MLP neurons of a small language model. Each row is named by its layer, matrix (up: input weights) and neuron, and shows model dimensions 64-127. Each number is 200 + 30 x the weight over its row's rms, rounded and kept within 0 to 999.
Before each neuron's rows, "fires on" lists the tokens most often at its 100 highest values on Wikipedia text that the model never trained on. A number after a token or word is its count.

fires on: "n" 23, "d" 16, "e" 10, "s" 7, "es" 7, "f" 5
L5.up894,215,161,249,176,232,296,179,145,167,213,225,242,215,177,190,235,236,217,214,268,181,176,174,202,224,201,323,185,136,173,208,182,167,190,186,204,175,190,242,179,168,205,202,213,147,214,186,205,161,154,179,214,181,231,205,196,180,172,221,202,185,178,196,192

fires on: "ri" 52, "t" 8, "on" 5, "r" 4, "vi" 4
L5.up498,192,231,171,118,263,223,213,219,160,177,235,216,177,189,177,204,212,256,187,212,229,157,222,208,248,195,263,173,160,238,204,159,123,217,181,185,169,184,199,195,160,208,193,191,123,255,143,189,220,179,232,184,202,196,182,208,172,169,153,214,178,243,171,167

fires on: "ar" 27, "ist" 11, "e" 8, "an" 6, "ate" 5
L5.up845,137,222,251,226,184,232,242,119,186,212,188,186,188,163,226,185,220,167,141,218,163,233,243,220,204,240,249,193,177,188,188,193,191,189,185,184,187,272,239,138,165,242,210,214,158,262,216,198,246,215,237,198,144,171,165,188,163,214,174,233,179,203,202,187

fires on: "mo" 16, " fa" 15, "mi" 12, "qua" 7, "ra" 7, "ri" 7
L6.up911,217,171,223,210,180,231,189,125,228,167,204,162,190,186,175,170,172,182,158,257,194,253,206,202,192,129,253,207,183,180,211,211,206,201,231,201,204,214,145,210,198,273,190,174,210,217,151,295,199,234,194,157,180,175,171,165,203,145,164,137,207,160,236,201

fires on: "-" 34, ";" 25, " |" 25, " " 9
L2.up176,226,197,212,165,169,211,226,160,211,230,190,184,228,186,196,166,239,197,192,216,236,222,192,213,211,189,217,211,181,195,188,185,181,240,116,177,166,163,170,169,158,211,179,239,231,227,241,200,247,235,239,266,162,202,191,173,192,211,144,189,236,127,171,222

fires on: "\n" 31, " on" 9, ":" 7, " 3" 6, " of" 5
L8.up402,211,195,240,199,200,194,247,182,178,233,212,143,195,193,210,224,137,184,245,271,187,181,170,175,195,222,210,167,211,273,222,201,132,207,185,195,131,201,168,164,201,263,229,154,227,227,222,157,221,217,168,219,228,195,211,215,208,249,201,239,204,169,159,160

fires on: "-" 65, " " 14, "," 7, "|" 6
L8.up304,242,202,197,161,215,270,237,199,135,233,192,203,270,240,221,191,188,217,200,193,238,239,226,240,196,199,225,224,179,172,206,195,170,225,192,249,227,215,140,110,200,199,202,208,206,223,215,234,190,235,236,226,181,212,218,175,214,182,137,192,215,163,189,231

fires on: " St" 66, " +" 17, " Saint" 5, " Sch" 5
L2.up523,158,174,135,190,244,194,140,188,226,198,175,213,227,214,176,204,225,182,192,198,203,209,186,185,248,189,191,209,173,177,204,231,165,183,183,178,190,154,164,175,200,279,226,176,188,228,202,214,195,157,189,170,220,251,231,182,180,210,212,290,186,200,161,215

fires on: " re" 35, "ly" 15, " family" 13, " co" 9, "tra" 8, " company" 4
L2.up1354,248,159,222,178,197,193,184,209,240,166,186,218,205,215,202,197,200,196,216,146,226,162,202,180,272,211,249,183,226,226,181,149,160,190,217,192,204,172,209,170,219,193,192,161,186,176,233,219,220,235,246,208,170,169,195,213,138,219,264,210,164,166,138,196

fires on: " 0" 27, " |" 16, " +" 13, "." 11, " —" 11, " 2" 5
L2.up1059,180,182,191,181,185,218,168,211,204,206,233,192,244,190,213,245,251,241,143,185,229,228,146,181,270,203,217,245,173,220,187,240,84,253,182,118,207,178,218,210,171,199,140,204,211,187,200,200,181,191,167,219,209,220,183,194,167,207,167,209,246,227,188,231

fires on: ":" 69, " was" 8, " of" 5, "und" 4
L2.up520,221,258,244,144,175,202,183,183,179,230,171,201,231,255,203,193,169,200,233,222,210,197,192,234,202,218,195,164,234,198,227,205,167,251,162,249,178,199,140,156,171,225,243,199,215,215,232,181,230,190,215,203,133,189,220,199,201,196,147,198,224,157,137,195

fires on: "s" 37, "ur" 18, "t" 10, "ar" 8, "op" 5, "th" 4
L5.up1327,190,230,169,174,194,214,202,157,178,187,229,171,206,148,191,160,226,246,163,203,215,187,207,178,251,179,224,199,172,202,194,215,142,227,190,211,180,179,187,158,138,194,224,141,240,221,213,179,227,221,210,243,91,205,206,246,224,171,145,230,186,179,164,231

fires on: "u" 20, "ho" 19, "t" 11, "il" 7, "d" 6, "|" 6
L6.up699,192,175,186,255,253,173,155,142,172,210,197,192,250,193,200,193,216,274,180,155,147,260,164,242,159,197,248,210,196,194,213,190,152,191,180,197,164,224,189,176,212,218,176,253,201,249,180,148,160,180,234,211,173,201,224,194,201,165,187,244,218,176,219,146

fires on: "ed" 17, "hi" 12, "ch" 8, "th" 8, " of" 6, "w" 6
L5.up1380,196,156,176,224,215,204,250,200,198,233,204,168,245,192,156,222,222,258,203,200,111,209,127,132,205,153,214,212,195,154,191,215,233,186,198,169,233,231,215,177,157,221,172,215,177,246,221,193,211,254,267,235,154,203,222,206,208,185,180,166,205,221,152,168

fires on: "d" 25, "en" 15, "o" 15, "ar" 11, "y" 7, "ly" 5
L5.up336,189,219,225,133,174,195,197,239,181,217,182,187,222,186,223,217,225,235,232,209,185,186,215,178,189,191,231,219,242,175,223,225,156,205,188,195,129,172,201,202,202,184,186,217,240,224,169,222,204,186,160,196,166,213,197,199,191,172,127,177,208,174,141,186

fires on: " Me" 13, " Dr" 12, " Sh" 9, " Or" 7, " Mo" 6, " At" 5
L2.up1518,200,188,201,182,171,248,206,235,195,243,193,158,212,195,198,168,219,197,223,191,212,143,179,165,237,214,198,269,147,211,201,263,169,215,178,203,219,208,196,148,186,242,208,236,195,178,217,204,202,206,236,180,228,189,225,194,189,207,212,273,228,207,224,224

fires on: "-" 36, "---|---|---|---|" 31, "==" 13, "|" 11, "===" 7
L2.up1300,207,195,175,201,210,225,228,193,178,203,202,172,275,183,189,187,198,232,154,215,227,246,196,220,176,179,186,200,201,215,193,187,173,229,170,231,180,213,151,147,222,207,179,273,195,228,244,230,208,228,217,160,115,144,191,181,149,196,160,214,222,130,184,198

fires on: "ed" 14, "es" 11, "al" 9, "ar" 9, "le" 7, "y" 6
L6.up450,203,165,223,184,204,221,233,205,178,198,228,174,247,157,197,197,199,200,161,211,193,217,202,200,184,163,175,227,191,144,213,215,171,230,205,190,137,176,221,187,220,237,160,196,243,218,212,192,215,221,185,250,178,207,211,135,193,182,164,181,177,192,164,165

fires on: "al" 14, "r" 13, "l" 10, "ial" 7, " some" 6
L5.up766,193,122,152,208,216,222,208,131,214,196,178,201,226,210,181,184,214,165,172,201,201,184,218,262,143,169,214,206,212,270,209,174,187,217,189,151,181,201,223,204,243,222,240,198,240,214,220,272,209,186,183,188,181,217,236,183,176,191,198,193,166,190,173,223

fires on: " |" 67, "ant" 6, " 0" 5, "ing" 4, "et" 4
L2.up957,212,187,202,222,187,197,217,218,174,262,248,208,247,197,254,210,202,232,173,175,182,244,188,193,243,157,225,246,188,243,144,209,193,226,197,167,189,169,169,194,224,225,179,268,204,150,244,210,234,228,170,229,212,246,181,166,181,179,170,200,254,202,221,237

fires on: "C" 15, "R" 12, "os" 9, "S" 9, "ic" 8
L2.up194,133,143,162,176,182,206,239,156,159,197,258,226,282,227,181,168,239,189,151,190,219,202,205,249,190,191,210,163,203,221,200,238,181,234,141,224,232,164,212,226,167,200,234,182,173,226,195,168,175,176,261,177,188,185,173,210,190,208,224,271,186,147,165,183

fires on: " Me" 55, " me" 37, " Ne" 8
L2.up1120,230,186,229,177,192,221,253,244,152,247,240,133,206,179,232,191,177,211,207,217,209,175,144,167,219,240,261,241,141,203,203,211,204,165,175,184,187,148,204,193,169,217,126,206,186,182,241,211,214,249,216,248,195,172,229,131,204,225,257,221,198,142,221,211

fires on: "ri" 32, "th" 10, "e" 5, "t" 5
L5.up833,175,172,224,189,248,224,213,161,156,146,253,220,186,219,175,158,256,263,147,288,174,223,245,227,209,200,270,120,194,198,168,233,151,232,184,174,141,168,162,185,147,251,215,169,201,230,217,211,207,170,212,176,154,190,212,219,233,165,186,182,185,184,213,180

fires on: " be" 34, " con" 22, " 19" 16, "con" 4, ":" 4
L8.up740,190,203,153,183,191,192,177,227,166,225,186,254,232,250,170,211,207,189,204,175,166,231,260,229,199,160,186,195,179,185,185,216,157,190,192,214,255,266,191,205,206,183,187,204,196,179,172,152,213,223,269,159,204,195,226,148,224,191,232,173,206,250,157,194

fires on: "s" 19, "u" 18, " by" 14, "ne" 8, "e" 6, "," 4
L5.up300,212,171,247,232,194,247,221,166,217,232,201,192,186,203,217,259,225,224,173,265,194,192,161,199,187,201,238,247,200,235,214,216,228,198,193,223,188,212,214,241,207,214,198,147,190,184,262,201,174,163,199,257,223,215,188,158,184,211,200,191,243,151,253,224

fires on: "ed" 15, "il" 12, "d" 11, "s" 9, "hi" 8, "ing" 6
L5.up90,159,146,141,238,184,232,223,159,153,228,186,189,216,160,213,187,273,245,231,189,174,239,164,187,196,213,231,182,202,231,198,206,212,235,186,199,217,190,217,184,186,218,242,252,178,234,248,162,191,212,231,249,186,225,244,190,200,214,191,227,204,172,198,190

fires on: "s" 24, "en" 18, "ç" 8, "ic" 7, "ed" 7
L5.up539,186,129,142,222,185,229,177,175,152,197,194,222,244,172,159,187,236,247,199,222,166,268,192,147,232,131,232,213,189,217,227,178,200,177,177,186,204,290,217,170,206,211,208,186,180,188,218,213,199,151,211,239,213,212,194,219,224,194,184,261,238,173,217,163

fires on: "e" 20, "n" 11, "r" 7, "f" 6, "ol" 6, "l" 5
L5.up411,133,192,171,197,245,226,255,165,245,215,229,222,219,193,251,232,220,150,140,235,194,244,229,214,167,193,221,182,173,219,168,186,203,228,179,178,219,213,240,185,260,219,237,213,192,166,237,194,228,237,182,199,177,204,191,210,208,200,180,177,195,201,220,214

fires on: " Ju" 25, " Mar" 10, "mp" 9, " And" 9, " sp" 7, "ar" 7
L6.up662,223,156,204,200,205,247,193,229,178,190,185,187,207,249,201,162,171,180,208,182,195,234,215,233,160,151,238,241,194,137,220,201,173,212,190,217,188,180,207,178,217,226,199,206,238,211,207,182,184,231,179,237,156,194,225,162,163,238,157,127,204,152,180,201

fires on: "e" 21, "ta" 10, "ar" 9, "ed" 8, " 1" 5, "ad" 5
L8.up784,205,134,194,194,156,200,206,180,125,219,193,162,198,280,204,214,243,214,178,240,196,245,218,188,217,220,210,226,186,187,229,140,169,176,184,192,154,205,196,138,200,282,168,168,176,238,210,217,174,195,195,220,165,181,222,121,234,208,215,195,267,203,191,157

fires on: "e" 17, "or" 14, "an" 12, "at" 11, "c" 9, " United" 7
L6.up991,177,221,233,127,190,223,200,185,178,162,207,215,241,235,230,211,191,195,178,225,182,231,239,246,205,233,197,176,164,193,236,210,183,211,178,236,198,263,260,164,184,203,261,220,176,236,239,186,146,225,208,161,145,204,207,213,211,219,161,174,215,219,151,182

fires on: "\n" 99
L5.up426,225,179,169,136,159,203,233,193,215,194,235,159,218,197,194,217,184,201,179,265,204,188,203,173,191,162,214,216,199,243,225,145,192,161,174,163,195,218,220,167,178,217,215,200,236,190,228,166,203,176,175,207,226,204,200,196,218,207,137,232,235,199,178,189

fires on: "t" 18, " Sh" 14, "sh" 10, "al" 7, "av" 5, "it" 5
L8.up1535,208,243,188,188,181,219,245,233,160,224,145,220,256,191,190,166,191,152,194,224,212,191,196,196,187,214,234,186,257,220,159,187,241,214,156,213,135,148,177,222,170,235,236,201,165,213,242,157,231,177,241,250,230,252,228,224,214,199,193,252,190,178,160,128

fires on: "\"" 22, " W" 17, "'" 11, " Mo" 7, " Z" 5, "”" 5
L6.up712,147,136,164,192,161,215,204,127,208,249,213,210,222,200,192,119,186,199,207,193,177,184,217,205,243,176,200,227,230,281,249,187,228,174,189,174,282,201,181,204,197,230,176,166,147,186,209,229,179,259,228,204,225,211,229,150,247,181,240,227,207,189,187,242

fires on: "in" 13, "me" 12, "e" 10, "fe" 9, "ad" 8, "va" 5
L6.up1057,210,157,245,190,139,183,200,175,198,190,225,185,176,186,267,182,212,182,169,272,203,183,208,209,188,133,218,198,179,147,195,200,198,191,175,157,120,206,213,154,241,233,155,186,204,240,225,257,184,183,199,244,196,209,220,177,198,202,185,198,236,151,213,218

fires on: "sh" 64, " Sh" 33
L2.up1145,242,216,204,200,189,246,224,239,179,252,154,167,247,166,185,233,190,210,211,229,222,151,234,163,193,252,191,151,192,173,198,265,196,191,191,221,215,189,189,163,125,199,191,131,177,211,267,191,230,191,193,215,174,217,185,258,220,193,216,228,159,206,144,227

fires on: " St" 21, " st" 17, " the" 15, "===" 11, "-" 9, " The" 5
L2.up801,186,198,151,204,214,201,194,160,158,204,231,214,259,142,197,160,207,235,186,144,178,211,193,206,245,192,205,198,165,248,217,149,156,254,181,223,167,209,187,140,213,238,187,224,157,250,162,172,252,223,202,172,191,204,165,206,160,224,168,266,164,197,194,208

fires on: "The" 20, "S" 9, "M" 8, "C" 6, "lic" 5, "P" 5
L2.up1001,200,189,205,233,155,223,169,163,230,221,212,150,231,227,167,200,199,190,145,162,236,168,193,229,195,125,209,212,240,203,189,191,190,195,132,217,221,199,201,201,174,183,231,234,181,235,181,185,231,196,241,186,156,207,192,234,199,227,210,262,240,156,194,163